config = dict(
    n_layer=9,
    d_model=160,
    n_head=10,
    n_kv_head=10,
    head_dim=32,
    d_mlp=320,
    vocab_size=2048,
    activation='geglu',
    norm='rmsnorm',
    norm_place='pre',
    norm_eps=1e-05,
    positions='rope',
    rope_base=10000.0,
    rope_fraction=1.0,
    qk_norm=False,
    attn_scale=0.177,
    bias='none',
    tie_embeddings=True,
    parallel_block=False,
    init='uniform',
    init_std_qkv=0.0588,
    init_std_o=0.0,
    init_std_up=0.0588,
    init_std_down=0.0,
    optimizer='muon_variant',
    lr=0.00628,
    lr_mult_o=3.0,
    beta1=0.93,
    lr_head=0.0068,
    grad_clip=0.5,
    warmup_steps=200,
    schedule='wsd',
    decay_fraction=0.613,
    decay_shape='linear',
    final_lr_fraction=0.0,
    batch_tokens=32768,
    seq_len=768,
    doc_mask=True,
    train_tokens=174500000,
    steps=5326,
    dataset='wikipedia_en',
)
MLP neurons of a small language model. Each row is named by its layer, matrix (gate and up: input weights) and neuron, and shows model dimensions 0-159. Each number is 128 + 32 x the weight over its row's rms, rounded and kept within 0 to 255. Numbers have three digits each. A neuron's up and down rows have the sign that makes its largest values positive.
A block is one neuron, or neurons of one layer that tend to fire together. Before each block is what it responds to, as a language model described it from the Wikipedia text at the highest values.

Description: Short word-starting fragments, mostly n or N and also con or comm, that begin a longer word split into pieces, as in n+egative, n+ominations, con+firmed.
L5.gate42:109136208108120105169176113161092084136096126097154139167063139113085107101110122151121125058182190127136137095170092136142144095162119120117122153171191097153166119122128172135105112121193189150106193140127103104124141139141121064138157114141116090166167095122139152164094189129156144172115137205077153147094096166154147122144153180152172096164132116089170150117091149098126108175117110063079095159083106175179127099175078103115115091100099133097135113109130127132126172127056143
L5.up42:160151153178121077185114155172098086097082129062127141180165099063139145142175130119127116103160157185104116133137127122171135125088120136118115155134143111178168127171151190109105143105158172109161100074109115109131122111158147177090083144168120138160189126120132184166157141084130158126115151138108084134105108201133122152087122131119159135213128108080141073098152114157100147126137157176072134117116107145054103155134119182130153086100155170169122139145127117120037076177107189
L5.gate82:116094151119124139156092087168061096166148145182125092112104113090109120201106197100155131138143144092148112093141137107140143145169172125137204131097158103090171159119115127095124122110099144097186064074107112101141172143073146101112093140118143120111125122142110166091172125112165113116118148181177164100141142192119158177126055069145111166128112163182110142078154136143103150157101081077164227104108149138085145120131144124079125114060134081097114143074107083111136175121138105
L5.up82:136113148122108155142095181132149053131099125069136151128140115134163161119140171134120123030182128134079109072117073126149137143106147089090173151172070168090156158118090113158130140156129114147161139157154090071161164154141090126111184119090126092084090163091124096095146097107124097161114146089170167168152141174136121125116146121049100146076170145092055147128115121156126159128071131065139133208110139094166119108086104156183102114130116161179135157078149150119134116092164176
L5.gate100:118091127147102127117145081128067163164107181115091163145131135078124172122116144124147084096120170139116066070195121120158119146076125067172120134167162116144151166144134137109133129148087114087059151128116127104141142160091111118105161140083245067142149121103120127094148098136203126178133116110125112168100118152142128101158125071122132151097119094125121165154093141151110099126088163106150070149154209124109089098120153145178067113168144122147184135120047115082168150091106172
L5.up100:108159138132183084169156143182075066100131113115139176151100088112108078137163174118148138134141095153112155096121166096119103106176097086140135095146128093173128098172100089140068101129163122172149120055124130168131141135134131179146093079157178187112087102115129104070136099114139178153145093116072104173181081122122129154125087086073153134184190132121159153078140130127135099099138101065157108138194112169098090123091164163196111117149104153143159112141132167132083185153159126
L5.gate101:167149124131108106145182109134151138121116199104121145128103187124122135177105162164133161132145137132102146123125112095178131114155108162060159111134076106135059113144180117122109050109160171100160119178061103109166155189110182086119176148097142158123122085108121176117187111142177169081104091136112185109134110152107154163127182177126081187202154124170119151108137148130130099136074144108106199116117173160094154157122155162093121171166105162170132146160173139070107115141162115
L5.up101:132101154132138052108155080138124176109152160155158129195178106087133133082119124167150187086189113126152119129089093052129126082133129149102166107145199113094125131185122151092101054151097191129087099178101128102149141112077135118136114127091162118144120103101090138129125130113166169114123134103068162104110109084108179159135141161150091148130132080157137147082152169074127132096062142137160131144178123137083130124140112164164137043106089160130178134077159169124129064143182130
L5.gate140:118107101162086129094189118117168128173139067100137174141123155153083137074088128090169125115098110107125136115202105118124119111092146146136138051189104103153157097119106090110114057129129122076092136144092120137121126121127110110106166144070091073089167136141155077105161147110161160137152103153150198157093117126102151082135121191108132162136150123146134152124139123134149100109160075114117129184187189142109096104087199118181182165135135126137232086153137141138107171159175173
L5.up140:184108127127121146189105113151115156118162089105113122159092165122101127167154160106074143112114125147084116140105113126122070129157102108051119130170110134167133115143163134158080178115172135139113148094137112195159103197164121088091116150093175167160097093112141135104053141191161163153156125093103112114194190134126177146163101112132122138164181093132111071129149083127192123206101107149124167146149120165110151152157090128091052142094112148155146123144105106079139069100057103
L5.gate180:087147139124089075172129134172088145117117183117123114196130152109056122145130123162178160123102143146120053087146075138166120114090156176111194183195149120122209113105142119124062139123180241136095086106109103141166189102157143132151093118077115097067113114166139112116140207141140117140172091117072117137155057125174138148103142131143189121108117142104150195156169140138170130135113134090156117117130150134114112150116094136109140100147159143114127090153112143105156134103135140
L5.up180:134102122098114146185150164113147127126151154113172174121111140146099110133165130155127152115160165106162135096160153143165133114133180141111153132119131158143175140112131148116089165170107168136137138098061146137122125041179143095187120145130110171152108107162158198172100152101146114163063095167120139115063076112068158157103157115176121107131081129126157129096112140177094212055097106126200094108135186133130156066105133116105125129128110157200156039088093111105099144095100151
L5.gate291:168147173165135145137125068146061143147106103136127165161140136109136179142144123078212089115163137150084138098125110124101101148126114158180082147080068147088126138154134120116142126146156122121138150145123164130167123115135150130202161151093120139146162099144143097101143115169111099134075069089077117133192111104160187098152142119128117097136141195132156146141072213155088120119113137107155161075150151115093116137144182179141111196056087192140129117166137144220144160137101178
L5.up291:087134104164163125156154126177126147114119092155143124140136117117073135155179182143181116152136129115111166114149092095078095115164148056186144132110135142152089161134158098096114103129133127140063176096197114137156168119143197159146125093134177145113134127122128127122122138101160143069123104173108092073137069119099181074152103117090128066130197159183111120099166137168130157063117130117137069130104207149155137143065176139135160118108052165110115105140152151201108132176123100
L5.gate306:139166126159149098088189141131137151127113081058115212090149090161157128098119113146120205160133139146143063061108121127141135172145118061142127077088180115120137104126129101114060162121144107138154106176131152108162091109139126122069125133125110093138109150120097138122097122102085154134123136021084146141177129100077117070158139094168177159119130120165170143123140097147136074120166166139129122129147157163175080095183113151116096099116084122187129157116116171083160147204158149
L5.up306:183166108178098119180136099126119143147072074152157153108110093138074154142135090155096180104139133093127098115126084088081132175178107059124188110088158098128120137097162145106122143144076094105092148130124128152132141128145116090175168108161130143172089053110113167071100143170077134108084145120112113154131118128098157148127119137101124115107165116087142061104120127129155127125206105141154094089127161146104061077182133124118082139074138091192039157135135095106097104097179178

Description: Short non-final pieces inside words split into several tokens, often with g or n, such as L-eg-al, Ore-g-on, de-g-ree, the n-ext.
L6.gate254:069141156093110123098203106150107119166131133141107147096092164129073113149149127131174182054139127152067118112169183138101135150097075134135149161146078078116121100111129169088160106127109158115149133114099065147136076109125197156140138071084090141149088136131102158127128130121092110118134139198154111179100100081181145106087119100123110108107097071167137081093124122137120125159122174137152116125171163101143131139137099086083111148196120117217087112130159151084070219117138148
L6.up254:156155149165157128144121167137138108043101145113136129094120091126111131164128122181147114114075099115151117102184185130137149098121153101124158180150118091100117130126133148083156092106154173111139144126113167111172124134150080101050176139085096084065137093116108114111037121122091124127134143154077145145133083108143087111104152046110143101134072118142158122084178119056132151076140154083172152119163152067141186125135145137115090074158125201122179099168155203155160134116150126

Description: Single-letter word-start pieces, chiefly "n", "N" or "e", where a word is tokenized letter-first, as in n|omination, e|asily, N|ew Jersey; also table-divider rows.
L3.gate32:131169143153080102098128092129103070150123114096143141132173149113111121120086155124193139069130136153109157108118163135077149131118127075137088159141158189181157073155154138112116140161140147081195142106099104174066120175108149133099071121126133085195129134135141059130136119123105127081137120097110076160114051142174120153179128135105118161162201151111135174070176105147118150141151092144101155132117110092103146139146071103171121172100160167208106174163193158106115143105176150
L3.up32:145111087151136180136135115122109167166132115127090105168180181120110107175122199102150178096119137109125130180128121115164118158127133098135091066116159083066097170083084103155133125099125158080061122138149132134142109141144128182075099115129147104070122110075107111131156166108118133102131122058112119095110058122142156162120112131127109088111103085103088131179120094130099080178161171089130161175129187125131100198143147189148129077174210117131093051148125148072127128085133114
L3.gate52:108115141105113089122129066128143134084127114112138155177159144175117098111131137153103125087134200131121056120170134063089086113150165083074125175187091158131135090104151134132109110144104121116153103108085083154077120137118124119129145164149117070087085067090124172060107117094113124171060160106082138141097116204144159103105151157108143156121071116183214142080094105119085089093151120117113138100051139163107142152117150085147089128159138083142110124144110135130087194126113172
L3.up52:124122158191196150149109176136100224127149159137108076156115106161126049099167167115147140110138106142113133088156154140121087110089115057075127107097171106144135138109167188080097121089107150165128136095180185127139078124092100132122160093114089111114144190146096109083147108184152161135102195149071154129096135121148130133143104082110135161152144096080128195086133128107172112136047119137181146127148197094115095157142159100119114095148083157112135144138084144124108097143162096
L3.gate96:162154113138103119085101116173145091197090136119111084136174108182155140115131125160133130123101152159154119088174137125097127153129165145125162120176119156177157128142123106067075139132080080133153175107172088160110100122187100155160156105065161103091090111135175120130130173097065130134110146111195081144098176141129109109119078170091108182088138100152146126116081082103049102125151103164147187127129175128072113122110195132113128098133124073095146127194117197083165113174146113
L3.up96:119128094155136101127119152155076093113164143111140163182155107172133154114124147161116170118175129137165093117122196171145112114140116114135102107182107132175120146166134109066137156097124160126168138127141104148152114119135085155177179107150154150109158110116217110105164157146138125155200132141177069086154157070115113172091097144060140141090078093113151107069078124096115077092139191156117146145077160176119082136168187109199187084106139135101099146140086167143150163147125181
L3.gate156:083094102186080077127190149144174168127135122092109193186128132122083137123124129127129106139140174107108067119172116092124098176164123116202092177137165073105167098118168124129110136105161098197072054105146152106135165080130109154169191133135121116099085118135119131131180169163106109066147148087078155103180127100178090159099114146155111151096113162108164152142084128111158075052085116120111121113119134086124101156158127107170106127097112141095108090088162157114170121148089124
L3.up156:130156144187099142133148119103175200079119138145090116141203150135134113200142181135156096114103163152117147147100123161149086151168178165190102159137129106140142055066134161114089072129113143116136120120150116115135196150180155171082165174144094108111141123077075131171193072113119171123180120157127132115202082109162135122098156093113174158115163147133108148122125108161100163089146182171136118173127123132100102108120167109131122099130187112165162164143165069076132078123134151
L3.gate172:108137107126163109175104130145129125168107159188072083062098125150183135099130144108105181196169120124142150091134117100121138114164155083118116160103101126098119140147140138186119130092112152178123096035108129053079095105143116135173127122164143100098153113105092138122197099099117114088099172094114137123120097119154168176091146127080100208143100122105163148089101107145106096163114110097152155101132151162105078093149144137158191178102136132113124112169190148213061137105085153
L3.up172:096123126171050107143134127099063116135111151163167097171155105131196082108189127152138143128146148136104126111140123120113128158168158094117138158134136107196092161091146144210107125112101134142165148062144100088159143146126149173133151119160088092112085139106068186143173110071113147114126157100108115127125077116152083157090119159073166119182045122044116153112128137086161112122114168180167116126188146122102100101100154059124157099160117101098101132139182087157099119089168144
L3.gate175:143164132091146161099165155118135134150106115126067116130101153169078126116112153109143182092137127075135099123096104116106145160155166104075145146131189133084152160148129157163081109097218089174125159142105149114123135079136114147152102113083166136120104163112087098070106113089139079086094123129121109096146094119073174114201111132051133133196121072127093119058090150124159121150093167132150128122153198162131144105140175057144083093141122211198169144105135136123113109119122162
L3.up175:111092128158148083122101147167109175117121110113146182152068125146101185121177147059170051155138164159108099081095106188171167086101169153172138159112131119185091148125090143162168134142113141133129127135146113112131130073134154176087121169118169153119120133094165090081094143154123107165127153120077139091077100140098157140110162061141142191133126093112171108072124105136168159184146152091118165131130142102156085164171124119091101128188079106112157115146156133071080191183093158
L3.gate182:066112097160162143098120076112114227125118132125120120156133119138088148090123191209109144191155162135130114077083105105091091087147137138188112152129158111073096160137137168168141093129126093138127084139159178101154151105083145067146134123119099180070085130117117131063164126128049124140117114148108131155132136091116101145148148093138123107180134157149132122069131111184085051139192090135104084180106135170184094176113116134111118145100089138090099134167098139158107093108136116
L3.up182:129126140096112118125172087171139152115165148157108171088158158146158143131146190163046174126177103148112163119110072140110171131156115104188132164131160104107123143144109146097099094108085109149132132153128081121193119122170123101059125091147171132092096162163112123100173096136105147103073141099102097128185161106116131125150125135111085095148133143186161060084109152130135102106084088129179114172079090140100145153161142137123096048069206137109091129199126094181134173071124144
L3.gate264:153129130110160118111145152145120131158099134104055143131152164122103156111106110123217078147086086112132083066124091187160126156171127109079122139131115180102128083042132116158123139083127144164149102144095078083144141086141103128134100165076155078150173223155171153098208105141084124086108132147079105131123121117151098151111105176186104149147119154092108178121096130091128145105098132091127072118132111176183075112084158192138092152125165121134153127127102145111123090098130180
L3.up264:139132171078143108134098105160164176117140118098090109139144138093155069089138162139104161144130148129157115136168117076112117171115089103062125079146147066124157133067175084156179158132101133160171114109128047128106138207131120125128088102122143135139131113138144162174089109107092142162199110175115095118206080119151102121063177113117154131061151136144080158178106060060164153113112107187153141103110138160154140102084166176133103114103128140152163113131130079125125056130148126